python train.py --n_layer=10 --d_model=320 --n_head=5 --n_kv_head=1 --head_dim=64 --d_mlp=1280 --vocab_size=3679 --activation="gelu" --norm="layernorm" --norm_place="pre" --norm_eps=1e-05 --positions="rope" --rope_base=500000.0 --rope_fraction=1.0 --qk_norm=false --attn_scale=0.125 --bias="none" --tie_embeddings=true --parallel_block=false --init="normal" --init_std_qkv=0.0308 --init_std_o=0.00689 --init_std_up=0.0308 --init_std_down=0.00689 --init_mimetic=0.7 --optimizer="muon_variant" --lr=0.0016 --lr_mult_o=1.5 --lr_mult_up=1.47 --lr_mult_down=1.5 --beta1=0.93 --lr_head=0.00595 --grad_clip=0.5 --warmup_steps=200 --schedule="wsd" --decay_fraction=0.628 --decay_shape="linear" --final_lr_fraction=0.0 --batch_tokens=[32768, 65536] --seq_len=512 --doc_mask=false --train_tokens=603500000 --steps=13234 --dataset="wikipedia_en"
MLP neurons of a small language model. Each row is named by its layer, matrix (up: input weights) and neuron, and shows model dimensions 64-159. Each number is 128 + 24 x the weight over its row's rms, rounded and kept within 0 to 255. Numbers have three digits each.
A block is one neuron, or neurons of one layer that tend to fire together. After each block is what it responds to, as a language model described it from the Wikipedia text at the highest values.

L3.up6:111129117119105166120070152129132166090121119129147154123115136116118106152113140119176183149168169142114118134140127129147124113142130139122117140124130130156068135111132162131117143098105160101069102161120125137100123141150110127120122097090141154092163090131120110146121134063088124077
L3.up428:071127129126121164121084126134132085129102109078125147155114144141151090149101153155144126130128112122123140098130091096134140147125109121159129157124142094161138119139107138127098151154113160102138129142104132108111124096139122145130135094106133137132112163101143162072117130154140132107
L3.up554:107098092082087120130103148124109150097134089126133114127120114168067077101146212159169118133115084126129127161159122117127101149151141127112142125094104156108101112168127122106097151162104081131096104124096136092124142133124118138124143147132119155086098080146110138138139132098124111129
L3.up913:050139141141149176131070123143128098135102111092134105134144132131146110154052185131126119121152102121110125102151153093124119130134118067137132127121138137114129127155163146130103140136112145137109103147106120141114125119137101139146154127132126191130102151132143145110136129155138144081
L3.up986:123155097131120130155093118159143135112105135139118122126121123151117116144092176153141089158134077122129089113084119112125145120122123112162104120127139138131106137149111165107112137130141139153155131143098115128094123092150135118126145146147149131087117163098155130112114136135124142116
L3.up1023:059112118147108111160083142104179090111113152093147143117136142119104092170040161147108140125145124129112133102130126118086124161128161109138114113112137161138120138125124147129104166112081142135136101125150086119118108088139108088160153075135138145057105122112123151116101114157167122108
L3.up1132:022139131122119151147046127116155111119107125112133114118131147130116115138024140129120139135131112137122125108131119073117109141111123097140116108161151137136114119149114158133097135124083143137126116133122129113115137103141125119134162085109138163103101124105125166117104089162152149126
L3.up1217:118122134111147137111129126102132160135104155135115147147128131169131143132111161166105145139135116139125144133115138123167089143147113122135137123156130104102131130134149111103094112122119107116120179135099129180130115118159134130129176108097122249094119148101077137152142085137111115132
Description: Sentence and paragraph breaks

L3.up49:110110113125176104146114098149120114123099085139102088170154131118066123149108143150147131132150159135116130105112168126122149179142115169125077093113110145147154153125137118123121140113169123136151155143106121117143140111131139096189112149116096133130123164089132089114142161127110138087
L3.up253:117137162147152101166146141141113168158107081116159093122161154109122104141108163153137134132129118107076124108137145117138137121131104161156095118161093128128127145126114136126131152138138112141105148110125101132153149127178093124119125117156133126087139109105120115114146129140140125129
L3.up466:143142076145089106149121118148127117161169144124128115165129173142101103147135126172096172125137154062161119155093096114119153162165110108128169172093115085117151088166072124121144145119123172112116136126134116107125118133132140072129139138158165132152110118122112121131149138178108103115
L3.up691:149146139143156150141146132171093106137133146142098156138128125156118096132119105121114089131142117127088093090172155114118115139118134112111157157123126143112094111141126115147102145116119168141070125145130114174076162133174177127170164167128140124077137150104166129141103154132131127121
L3.up905:136115150127155134109123151133129117117155158098127114129116077131131097118110146118113139141132145141072125076145112103099141110186049192081127154116132118152134114128134104138156132088139145134092156109161143085130127135102139086067107129156143118118120104143134131122119106096153117129
L3.up1021:094128138092129105150125123119116131143143098122139078115122123135144134136089140122166107121172100088117149123084120102143119126126139123158125167132121106147086156202116168119156130108114153110156119115137156109106129097119112126143111166117142120150212132122118062117137142166134128087
L3.up1108:156115145123133163122146093146104158129143138116106152122157161125117051115097124148125112128125118072146195119102141165134119149127131156141142130120140127146127178175078165149115108086125179089160120131124143141154179127131154135118140177139142173100140131121109138137111101134103152121
L3.up1153:076127102118148137110138095151123114125108159129162104145139146105108132112113130119155127136175116137146122109085142097128140097093141137133105122130110145169134121125118122136134150139104125132168115111106123100147134161150118168073099082113151105123124116126151137153103117131096100130
Description: Mid-word field-label pieces

L7.up98:144101153169132134157165131113132116104128173158136141149142114153116144147165122113111108142092128119127114124099134094151108117181132138101141158099165094114152114143114141108117125138128074147135110087158189168122162123134155166172036160150098147100135118133100134130146161112123122125
L7.up307:134092164168105183131095127091144100126101124119127126164123124114119123134131089149133116147128113057106122088117133124128137093142164154141104141109150148106082123066115116119115105111101103124138116113124101090142115137124153103151136112150120116136148101140138135130108142162127152127
L7.up626:097148110123151163118135140125102132055124107109135110163131157140155177119065148113136112109130127119050106121149129108099187095135161125124118136114179107133171123160150142172144123154155145168102149135121117151121156125122130136130118137096143115124154170091117124167110102148158142099
L7.up753:148136121079137179133113162161151115155177144108154120145104164095112131145143118120172133119113103150136146113117129107156143117164191150111103154130160130157132119141156127136119104087143134148151160105108115136118145109132102133131115085087086119109146144135165166126116142095093141148
L7.up847:151136093154145128118133149135142088099119156127140128160109168086148084161123179126107109116133112127135118134182132123146104150137175105087144161124111102143141128143116128129120146136126137137108149095110105101156166127141130180114090104158115177127123115099105120164114148146115157116
L7.up865:132137134138141109173150162099109145111161140102108152119106172055086095123144141124117109092137132131135143090127139088151168160128160112082136168147151147120128089116080130114150101136128146131161155142136093114120144129102109106134132125153136140119131168094136136126179121106171132141
L7.up910:124148112108138130149086138084122115120201113144151130147142126087161145121089138146140134122150128121138127121126149090099154116152124129092121120181137081138128117149149141134110100158151105133106127097117128155080119166115132128097124165111180129127131124171104132136117156093148141132
L7.up919:136182119105140148082125127117177152112151116118094151131146125089091119124163150134148145072124140157111118122105129137142095120173163128100145132144163115085122070135141138125125119108130115183164117156081123115087174114116129117135128154135110099142128156118096130109105173137144116164
Description: Copulas and LaTeX backslashes

L3.up58:104120121152157147102090119111124132107111133092109138077134133092107140112142138113088098151107097176136123145140102145142121145081109112146123161152134137101100090145133135154142097142087102114132100176132120154118175134126112133135132049103094147135136112106153137149116126166122129098
L3.up86:137132087141122147151117113140100162143113133076129118083148108159142145124155076102083150125115129137075136122110146154169140136169135133117179149119123129110105106100096149156132119146117122158121143105148195130117136125128122146189158101109151140062111140095143128119129143115122120086
L3.up214:139126146142146136129136119098118154142110141121137108086107148117100138102128108155132152144148115154114081136115139133160143092143129147137144135140127096160142078106120125171106149149127153163092135139143103139141121160108174093151080105117144072109159161137151170130165078106000098140
L3.up248:165152075107160159105121147141081147100160184123170127123116125146172156114093075122143105130139103129129124122118152112130121161123132093180111102104091090099120111128136097139158117162129155128143134132132122150103120135144160095127131171154131141129108147131084098138120133123124133107
L3.up597:125148091121119133117093109150130134133097093130115139072090145112111155122146136147101134162131146159158101110091142118117127185155106121141144104125139109113073145071158109129145133115109150108123125123120101163183172118114135160129138104114139139132143168134098136123116070093136156133
L3.up988:134076122137115139103123143145108097141102167138103093150145111159102155102140148128142114150149151145164154135122112137138104153149137097094126147127143146129110125142148138140124163126128145128173138152136092112171139136092141138125101106130130123150117126119117138171127144106132142153
L3.up1047:130115136121116126107143119125139129131115136119105106141183174135092148127137133140132153121153146101129117117111157146160107090112124132089117128146126086125127123106115090172164106131107115133108141120126132123176169131145114120139065067121105103138151133110085106113134112155184124125
L3.up1074:110116127112110156077159114117052148122152142082108102134112141093118103134142141108141133142123125136142117087109112099119074127114169166173151132137127137117120114128132131138094156152142125097140145090138149119085192144106148153142146098146166126102099170110141101131129122101129114133
Description: Markup and symbol tokens

L5.up758:113170145132119107143133123094133096164120124120147130126115144105135145191065186129142139120130156132108145128132142068174148145144144118128148142128136118121164128130158143136147143136103138146111079129146140104135113142124118113147134138097130123133097169121133140102126125132094147200
Description: Sentence and line boundaries

L5.up528:119126165144149126096133097123142177088126142130104093131138116146137149148126135128128114146158110117123110099143187126169131097089141137170111089121115081113150154122135114111150155114137107163139154141156117138131123115116139089115136144168089104095121116143106138109163124149127133091
Description: Word-opening subword pieces

L7.up170:100079151125118148111091120128090129089100111203125087121093147142129133117124113139084130128143166171143110130120107143115150136125137120101113132102147109155130153097148125114104146138137123107154107121144159147159132111104172144125124139141105114127147084125149103101130160084151109111
L7.up579:111135126127134138128107086120144112134137128158072094111079097153118097135121146134158102147106110140106140146124177109146149103120122149078147110153116154180118133128111089076134156153151165112138122159074166136144149138107106151093151095136169152118145108105148136085142124117135127141
L7.up581:163118141110166182165097163137133167129133090090108085122162080117128151180129138065148159127119108115133135156114135133086131125174131148153128144145095133147123145139142113145125130166124118132162122111132071117134153164113076144054146089110164104121115145094142160136141092139140126171
L7.up679:097134132162151129120148118148149160166094069130126165136158146140169137125077117113137142100100108080184142163115122109150167156101114103137160164109129162142133120133105119101138149161149151151092090126147139133157129112124163104136142115127132150142150145147116140147111116138105088140
L7.up913:131130163100112139138084094090092123132190117145161141163144091143128146109132099147131163149094168100154087144109136110162119155095122109189138110086120090118144150158130140109129175172078112113163120124152118114154124141165124132141129115127123151135123132137116148161136150136137107124
L7.up1005:148132103154116143173117122122129102143131121184152140113158118128158149156107127151121112143148099120126150124118061158145113148120078118072068096105087149128107168148155123122149160155108122138149120102149102127151098176101118166122127128147141112162123147162117145120148158120133138126
L7.up1068:095120127126131145163064095136149128161135152144094124174135115155125118133074101137090190123083098118100129134112135130164126148106111145122071116082089143111113119113118103098105158137167102119151125114125106153186115167138148098115148129167140127176091101103112096112140110205139131164
L7.up1199:114120086088173123104098130128149173109114125093115095095132117132080138126140125114121154087143137129122125150138098111126150115093138109129141130134089125113112096117126099111173168134153117114074125111149086127109165137147138107153120113133124072141107124137104151148142165133154128134
Description: Word-initial subword fragments

L5.up1036:141131139173167119082099084134103130100153149120121094159116140127152132127172115159140134118075095160146138114107156144091151144123145153162167158154137172113134159130097112133114154128132150122120125114133160155121161130124118151106166166104087181135095110131104139131134093115151084141
Description: Name-end before aliases

L3.up190:106165142170137103176111163114149178112147108110154128100098147136108121084140170132105162153152104126122122121165148158105161159111131132100112133120086092116124140135113144129146120136169147109108156094123154144136165118117132143143102129130152098110085129123128104120139149152121143113
L3.up703:124162129130128129110128113139125135117152117167124134114098132136169100112147108148142107124149102087162180145138139125075138170112202136111093108107101149133141166134147140120129128162109129121098144137138134143148126122142101136119092108093125117136126165082156153094122125106118152153
L3.up975:126072138130144117148142133091165140137128172132073117119149141133122148109156158080115121150110154135149158165174120142116139154102143095094124120140118087092112145157110143153134113100146127161142130110148132115155139100161131103166122115108117094141102132138140123087138151157145145144
L3.up1040:123151108159155161128123091141162161086169114107100117146119155125127161098154109131121142106126140106157122166146114163127122155123132082136112168117105141140102134140144113141077142208120116150112146108128215115109103132133093133154123142148087145088078141122145105134156168083147099110
L3.up1050:140124163120138135143146139103161101144153149085140129138116133162126110166121107109076148141088128138084117105188122136104097115125161121136118111077112095135092102132142127096131143140118111103129161139090155146136086085143115134157136165148152141123145132158128112162143132130161100117
L3.up1156:148121128163113131125164128160165128169174153164105106068122132125143143131098135124172136070141132087129153119095149132131088116114125153078122112135165088141145080131110154064125112121124106091142147065105128160115111122124146110163150125118107108126108111167081110107141145084196138138
L3.up1185:113129140133132133116102149100133088148103140132096147083104149146141151086142104146120130139167142125095170164121153147123113156129112119169113132100137125141069130115147162095099106170130131060135140112117150126130142135111151115144189144132105201102109116140107147060098122164165165123
L3.up1207:168113132108145134119110134092108142129134085128124136107116089121113159130099132130130145102088173129025146153147149137129140107129121138132102106127148158136148158136097162075064117119137128089168124111179177156138134126135155152137165068125129119097138082110110144109119143128136088156
Description: Separator after name or title

L5.up66:144122127126140103126110127140087126134152122140082139105091103107132124130077131109148123165134127146100126106100128104150117162180124107141123119130111137148149108094132123094120135109130112125123151130143125134125084143116116157144168113139099145131109159102098143123147159123162155085
Description: Infobox field-label fragments

L7.up122:126108150175100133115116116109077132103140081116131093123146129130105098160160103127126081125130125114114147141130161129091126169107173181126149112107135182137118188076172129115112145109085160110168177154106135121086132098131094159167112178154099111126178155096098108145138134149104121178
L7.up200:131091156106135066149130129126205133130124099154159118133165099119167052140117093105143125139126116117151125149105122144130133112116109111140155154131103141121123116145128117137082126096114138149107142085162128105155197132162094173104122142135112117103111126146126152168147182125134118112
L7.up270:122164136133113129152146108141094154140166126100132144103138166089119132149130168159098138122176166151138121107132102103162074146117119174128081121106122117103078112104118133129131113119098176176159197128125100141111128098160118098181126156160134141075133147106140105163149150134089111154
L7.up305:156103155126147116111117144088119129164123109117146149129132133127114103118176111114126137132135123158156141135142162197120148143105116140125123179137119125164140113139122148133122132119111122125122129118148167114138100141163157111138108130149124134103171121128122089135110141141069158148
L7.up361:129125176094095164090162115081098140119084077163110107096114132153130139136134147120094118143105124170159140118136165148169132133099152112162121128155135112106123115101146095128140128088104124122148175100132149076136106123132159154126153167155172117101104069106145150158123160133112114069
L7.up733:135101109168152108174127117124149069100129127152121105116084108132134144147146166136150161113102094146121152135123113148140092137086162129099118145128079112110112140132152132121124108101070124146160128101118129135157113115169127146117162140171128110092106147152113126062124173147169103163
L7.up854:117146118112134109178152075130127149093129087112139145168117131134127092142101147139122118135129129123118111113129103088171105172134139135189098133088140131140183149134082146130082126134117126137124142114138143113108119127155131112136119128119151141179119152129169094161133122139119139171
L7.up1021:139163098099118141154136102138099131100137092169092104107147117142123126099109121155139090117131168135100111110071168152145147121110084109145100143115155128130114139146112146142136105098073108110108163174116108142119109112127127128126134149146125145103144165135128135149198118073100145149
Description: Word-initial g fragments

L3.up247:136060146130125144085071117113106110115147092175139136152117082131155131171123147091138092131133133127182139128132123159146110131114148125167124136114119124135111129143095163148101141117116156137095141125112163154120093135159104089126119092090136123129127176134134142111111125150098117124
L3.up273:154131085169109109107117094116117114096126143127097127136094145122116110121139121098103121124121089072106135142170108132124111122059172149125175166132092164107125123117157132118134121124133104130089133101116091108127113122112143162118145125151107139132132102136137126087148140105129159131
L3.up560:148146115137120107127114133125118145075106124091092090140160165096134125140145156155171116112077097129129123082108157151101113110117125153153145180127087135181152112096142101135161117146119161120132178131103150157173159090106115129144117147108196152096133138092146121109134125115165047130
L3.up707:147119102152121159126114122133136150070145149164112099117158133110101132086135068173127127099134119150115119144139135171144154132138131131146162159090153163112120112146164093174159070120096132162125106117118118154140172145147079107161119126151144134123143139118084163120130051161153135150
L3.up709:140142156111143171158168108153115152136114145161161087094143117092193158123113140100150157131150115141099133088156118098152166121139182125105108129125123151135129114157098167063123071099091164150082123108123138132133125134092136132149157138125112137134091098154121165111140110157123175111
L3.up731:114137134128129160121101119110127129142127121118169148118147115135114135099169091111147107165159125131130141144118147121114120141104141092134122124129103112127107158099114126057122100110095119189110138151144124139080142107137096130094121144155126117099131137079157125128128122118098106157
L3.up860:174117107122125113140144158126132155113094122129156121132106132112128108105118137146135124096110149175103138082113118154119153108131171120136178106100093129149145130087161055073143111141111153147159150129147108127167138148121142170125133144158149148102131119063151149139140158134163137112
L3.up1218:126108122149135087173111141139153104084123126114104098143105133134123114086123149101150104110142115137152118121125128149148114125161123135143130127187092128147151108090143118147139124131114085134176119148169170117109111161152095109128080128151107149178125148126120101128130129106120125126
Description: Word-initial fragment "th"

L7.up212:128113104156117095130123082123119092131187106133138139124160102152106106125106122139113113118169115133165131118101121136167131165143123089147112129159125124098123134164156117101164109174159127106118141120126108137102093131125100132157141080123081096143162140141114158122136175117133122141
L7.up229:078097145143112091126119146139149151133105163170107112079118138109124066117129051127160146153124108131098113088131156092126115141118124113112125143127111144134128120153119151121132121144140117134111139111115094186140143091150140127135101165130137144125144140155178127134134113145097109160
L7.up264:148164120166148119142137116147161138101101089150138138129127141144091143127116139156101134109142123125144120124116132135127129146130131075185118106121146151149126159155127123143119147145097123123138088137133105092108121103121173129144111146123110110127111109137091108126113114104112112126
L7.up565:115133117115123129129160157160157185139091119125126104088122119130151121143131168118100149134140108153156150116108122121095147152147125158104137106145116179100113091093137111192169129138173114161128146106103142133129094088069156149121103082094097160153084145081107137124083144114145120129
L7.up989:120130153120137113151167113102103113118159085158127140161122119138127100113137143129126083119129133106178121172146131147144159160147112091105098162080126128089141173133155151134170090133107095119140104143133090091146159143098134116121086107154122125170133129109110101112129154125092133139
L7.up1001:134121120120126117169159132149119147142079167128147121121130164142116110091114140133149113085180137118146115133153119080106126172085134132138145132104150161142139092141105086139132094100112137135121130143165153104128131096127199145127122087155121183195111125072114070135135121148117120122
L7.up1108:112094107164130161179111112161135147083134150159155159139104124126089077113119120146148120112137119182122170155148138108145128108088126125119143123131149134137143110137122179097080155111173142115116124134111116127127142100116133122090131053148112119157073092120109129113143112139108127140
L7.up1275:113135127106125148141161139134126141107170117094117107124158131152111127131147115142150139110129118114087127109113200132103070126145155114147096125118173127108132160110141143159152155150129144120069130137142146124139116074143123140117170164108133121134124093104133141167096111112135139135
Description: Next number in sequence